Weights of a small GPT-style language model, trained from scratch on English Wikipedia: tied embeddings.
MLP neurons of a small language model. Each row is named by its layer, matrix (down: output weights) and neuron, and shows model dimensions 16-111. Each number is 200 + 20 x the weight over its row's rms, rounded and kept within 0 to 999.
After each neuron's rows, "fires before" lists the tokens most often just after its 100 highest values on Wikipedia text that the model never trained on.

L3.down833,186,221,163,206,184,241,232,211,203,221,189,189,230,172,224,242,182,197,184,165,221,161,188,245,164,182,206,245,155,206,198,158,172,209,214,222,215,204,165,202,192,178,180,200,210,183,167,216,236,181,203,177,195,235,224,173,175,227,209,222,220,196,175,196,213,202,210,199,212,207,211,198,212,205,215,206,212,183,161,232,189,207,202,207,199,238,200,192,188,174,174,221,167,195,197,251
fires before: " | ", "\n", ",", "–"

L3.down214,193,186,207,199,215,176,184,201,202,212,160,194,208,202,172,178,184,192,228,206,209,195,168,196,191,223,204,163,213,176,203,214,220,227,190,201,198,191,185,240,146,174,201,205,207,188,210,191,195,224,182,206,201,178,175,210,210,182,207,182,210,187,217,211,184,206,220,185,164,181,200,200,174,188,179,204,218,196,219,201,217,171,176,196,195,194,197,210,206,192,226,168,221,189,222,202
fires before: "\n", " ", "; H", "om", "ublished"

L3.down49,177,234,169,243,220,247,237,208,193,204,208,189,154,188,221,171,185,241,213,215,199,195,211,190,227,201,186,188,199,208,174,214,176,221,201,228,196,220,214,209,214,247,186,193,222,164,209,218,200,159,196,206,185,191,189,170,207,201,199,209,203,157,180,163,202,205,208,211,191,247,228,255,199,179,205,180,187,195,183,206,188,229,204,174,195,203,191,190,192,196,185,150,208,191,188,222
fires before: " |", " |  |", ") | ", "% |", "%"

L3.down182,213,226,194,195,190,192,188,187,192,193,212,199,227,198,223,213,206,210,202,218,157,184,189,190,197,187,173,181,195,200,181,233,168,220,169,186,191,231,199,212,196,163,204,230,217,190,217,187,188,159,217,211,201,185,239,166,209,206,182,202,198,170,200,173,185,204,236,200,214,229,204,188,185,208,150,206,209,206,172,202,185,180,197,202,252,217,241,184,207,232,202,191,196,200,191,203
fires before: "–", " | ", " |"

L7.down298,198,240,201,205,191,215,207,191,183,205,182,195,228,201,188,205,202,231,160,179,194,213,249,168,207,240,221,190,227,164,193,189,203,197,188,201,200,172,198,189,225,203,174,198,199,194,210,239,184,234,190,197,192,213,198,208,190,250,203,192,204,187,197,167,191,153,212,201,223,204,230,216,234,189,211,213,217,214,200,231,210,204,223,191,188,219,192,203,163,193,179,214,190,194,166,158
fires before: ".", "1", "8", "7", "2"

L6.down1086,222,212,194,185,222,193,204,238,221,177,176,184,236,204,224,196,159,184,196,163,177,200,188,191,224,224,218,198,163,224,211,198,191,202,189,213,210,173,198,180,183,216,181,196,189,216,176,206,207,224,213,200,229,224,210,184,140,201,201,215,201,173,216,205,183,206,222,171,189,212,213,223,196,222,189,221,206,214,218,200,217,218,238,195,215,193,185,217,188,220,202,206,178,170,190,195
fires before: "1", "2"

L3.down1260,199,186,240,180,204,171,219,206,221,199,216,187,201,205,198,176,161,222,202,197,232,177,196,195,227,254,196,204,187,195,227,218,178,198,207,186,212,214,216,223,214,190,203,225,217,188,204,203,188,226,192,177,180,178,197,179,181,199,229,166,197,179,250,175,191,166,156,176,232,225,263,196,206,183,166,176,151,197,243,213,189,196,198,193,200,220,206,192,236,192,216,205,193,250,179,169
fires before: ".", ":", " |", "1", "–", " | ."

L7.down182,178,203,196,168,200,224,202,193,232,161,178,190,178,187,200,203,204,182,176,178,204,224,192,192,200,212,209,232,193,219,199,204,208,210,179,209,206,167,164,208,162,221,208,174,222,212,212,196,222,187,192,181,195,195,208,205,188,186,182,225,182,191,207,179,148,188,193,204,200,219,283,189,210,182,180,199,227,212,215,181,203,207,183,197,216,237,185,237,186,192,165,189,188,221,196,218
fires before: "um", "man", "er", "ark"

L3.down648,172,208,222,234,209,203,237,205,218,219,206,214,208,169,228,217,216,219,201,172,190,199,173,210,192,216,187,224,157,237,206,231,188,218,190,203,191,213,170,198,223,229,157,214,191,199,172,173,201,187,207,171,194,261,215,181,160,183,211,241,189,213,176,186,226,168,197,229,202,197,193,254,215,193,157,166,184,199,178,199,193,169,176,174,197,210,192,214,214,184,211,202,193,176,193,186
fires before: "–", " | ", " |", ","

L7.down202,197,236,214,187,233,153,167,214,203,182,195,201,211,193,193,180,190,187,223,203,195,181,177,197,201,194,178,211,194,179,221,167,199,146,193,206,232,228,189,150,204,165,238,209,188,185,201,186,200,220,227,208,198,186,203,203,190,206,181,186,190,180,175,222,196,216,228,192,210,200,209,172,178,209,177,186,208,195,181,241,173,193,208,207,216,168,178,149,266,198,211,176,212,203,172,170
fires before: "1", "2", " member of the"

L4.down767,192,223,181,201,212,199,191,208,206,227,174,210,162,234,226,198,191,184,180,182,221,201,174,201,200,200,210,234,203,199,173,196,210,215,221,202,184,223,202,161,217,204,198,198,237,153,215,195,206,211,178,207,192,190,162,163,206,184,207,205,199,162,207,220,183,209,214,217,193,208,220,170,188,201,222,191,199,206,204,221,200,219,196,194,188,209,173,194,184,204,196,177,186,230,201,211
fires before: " |", " |  |", "\n", " | ", "; ", " ("

L4.down290,193,168,215,210,212,228,194,183,202,177,201,161,231,174,200,160,195,199,205,244,225,212,187,198,203,193,192,196,187,189,193,197,209,233,217,189,190,161,209,188,214,204,230,205,176,196,202,218,166,211,202,208,161,196,197,228,208,234,206,197,183,214,190,182,184,227,180,192,193,178,171,173,188,215,230,179,194,202,195,181,195,182,183,189,203,226,186,185,183,225,180,213,196,193,184,174
fires before: " | ", "; ", "4", "."

L3.down1068,169,244,208,199,194,210,244,176,198,206,169,185,194,175,214,235,192,183,176,237,241,179,197,206,201,210,198,218,198,188,198,199,214,207,170,178,198,192,178,204,181,189,199,186,194,200,177,230,156,254,217,191,174,208,196,220,183,173,175,209,212,212,204,189,217,204,210,226,206,208,162,158,208,176,206,207,212,157,195,242,209,193,180,194,225,202,166,185,204,164,211,185,193,181,217,204
fires before: " | ", " |  | ", " |  |  |", " |  | −"

L4.down854,211,227,194,217,220,191,189,204,212,193,200,223,233,232,191,198,206,184,203,209,210,180,178,220,242,219,199,197,211,215,211,243,168,191,168,187,191,229,214,220,194,162,240,174,218,182,199,178,214,184,220,182,162,207,189,184,210,185,183,174,200,205,211,209,217,190,219,184,228,239,227,206,190,251,160,199,174,185,203,187,152,190,224,228,194,213,192,175,219,174,172,205,145,209,168,172
fires before: "\n", "\n\n", " High"

L3.down993,187,179,190,203,208,185,201,201,223,200,204,220,176,220,229,181,197,177,221,186,195,193,166,234,247,180,193,222,216,198,210,213,172,194,214,195,218,205,197,240,175,218,142,229,194,185,230,212,204,206,209,221,230,173,186,216,236,178,193,178,215,184,161,202,199,194,176,207,186,200,204,200,214,191,155,161,192,188,192,212,202,175,223,173,223,223,215,177,194,221,206,186,212,229,201,199
fires before: "\n", " | ", "\n\n"

L3.down1194,224,241,207,211,213,228,215,223,190,191,199,220,215,236,198,229,206,201,218,174,196,174,188,223,187,187,217,196,193,197,176,217,219,145,226,228,192,205,214,189,166,195,178,200,161,203,180,183,214,161,171,224,200,194,203,195,242,156,181,212,235,193,193,191,174,216,181,214,178,199,220,185,178,233,214,200,188,205,182,202,180,215,192,184,202,208,200,221,193,202,206,192,236,169,187,208
fires before: "1", "2"

L7.down475,180,215,169,185,209,213,188,220,220,162,169,179,173,164,214,143,174,182,210,168,181,219,186,190,193,217,195,213,192,200,167,191,211,198,203,197,231,184,157,220,183,199,209,221,220,196,214,196,190,205,175,180,200,213,218,181,192,211,182,192,191,222,228,178,198,233,188,193,177,199,204,215,227,201,187,203,222,191,212,206,177,240,229,205,206,200,197,180,195,170,175,227,225,188,187,213
fires before: "1", "2"

L6.down799,168,206,143,210,213,218,208,152,188,216,192,168,178,203,175,210,219,185,181,206,166,193,198,197,213,190,222,188,159,209,203,216,185,184,202,231,190,203,198,202,242,197,229,155,178,213,193,197,198,191,213,225,195,192,218,190,207,195,211,210,175,177,225,177,180,218,220,193,216,182,227,244,209,209,195,230,199,180,219,225,207,193,227,184,169,213,177,192,212,200,198,234,204,209,179,187
fires before: ".", ";", ") | "

L4.down68,216,219,192,167,212,219,189,197,207,203,184,156,232,226,205,196,161,202,142,173,197,189,224,215,206,194,186,195,174,206,194,240,239,204,197,202,218,185,226,211,172,221,192,223,231,180,205,194,214,214,246,217,188,192,165,167,223,227,242,231,203,201,161,203,237,178,180,183,239,189,212,204,216,183,228,211,162,211,212,192,193,227,214,214,204,235,209,170,191,179,163,182,183,184,206,205
fires before: " | ", ".", " |", " | +", " |  |"

L3.down937,185,222,210,225,212,195,193,212,204,181,157,205,175,207,166,195,222,224,193,232,226,203,168,193,209,176,228,174,179,219,219,218,199,189,235,224,209,203,226,225,167,180,223,209,165,200,238,198,191,206,222,228,163,195,190,240,148,191,215,180,212,187,220,197,211,228,183,201,214,203,196,178,201,195,191,159,210,198,218,201,210,209,214,168,192,213,202,208,190,195,247,210,182,175,238,210
fires before: "1", "2"

L7.down1056,181,204,203,204,178,184,197,190,214,232,197,192,209,209,193,201,187,201,189,189,190,182,168,193,195,193,206,173,196,191,200,228,193,203,206,207,202,203,212,188,206,182,242,187,216,189,170,152,182,198,208,209,197,201,203,215,209,167,216,206,222,178,175,233,202,171,186,218,206,208,251,184,208,163,187,197,211,195,193,209,235,213,231,224,199,198,179,218,216,176,233,248,185,156,183,187
fires before: "\n", "\n\n", "–"

L7.down867,210,241,161,206,181,201,195,201,214,203,190,193,195,180,192,184,192,230,213,142,211,218,200,194,236,163,178,204,204,177,164,209,215,208,195,182,235,236,188,188,194,195,184,197,214,155,209,184,223,211,160,174,214,175,212,165,182,199,174,203,164,179,198,182,192,199,171,170,234,222,176,235,225,231,224,191,177,208,221,230,210,217,233,242,198,225,198,217,182,210,180,224,168,191,190,198
fires before: "\n", " |", " High", " Attendance", " | Location"

L3.down1248,171,167,183,200,222,184,214,205,225,240,211,159,182,218,208,237,199,206,208,203,185,190,208,235,221,198,218,200,210,206,205,217,187,174,199,231,205,207,190,178,200,200,219,218,210,204,173,188,203,200,201,203,192,184,215,190,205,187,217,187,208,169,219,219,184,186,144,207,198,177,181,208,157,209,197,212,205,185,221,202,225,232,236,190,175,208,226,171,169,211,191,193,162,212,220,194
fires before: ".", " | ", " ", " | Pld | W"

L4.down750,207,234,212,171,190,204,226,206,216,216,199,235,224,197,195,216,196,172,188,203,190,200,223,213,196,167,213,190,193,242,183,213,207,181,189,202,237,174,176,213,245,199,207,182,196,195,216,198,178,205,163,213,190,211,200,190,164,251,208,180,187,201,214,190,171,182,194,189,221,185,188,201,211,196,187,169,179,186,190,208,216,208,223,186,225,193,223,235,212,170,179,158,199,193,187,177
fires before: "0", " | ", "2", "4", "ho"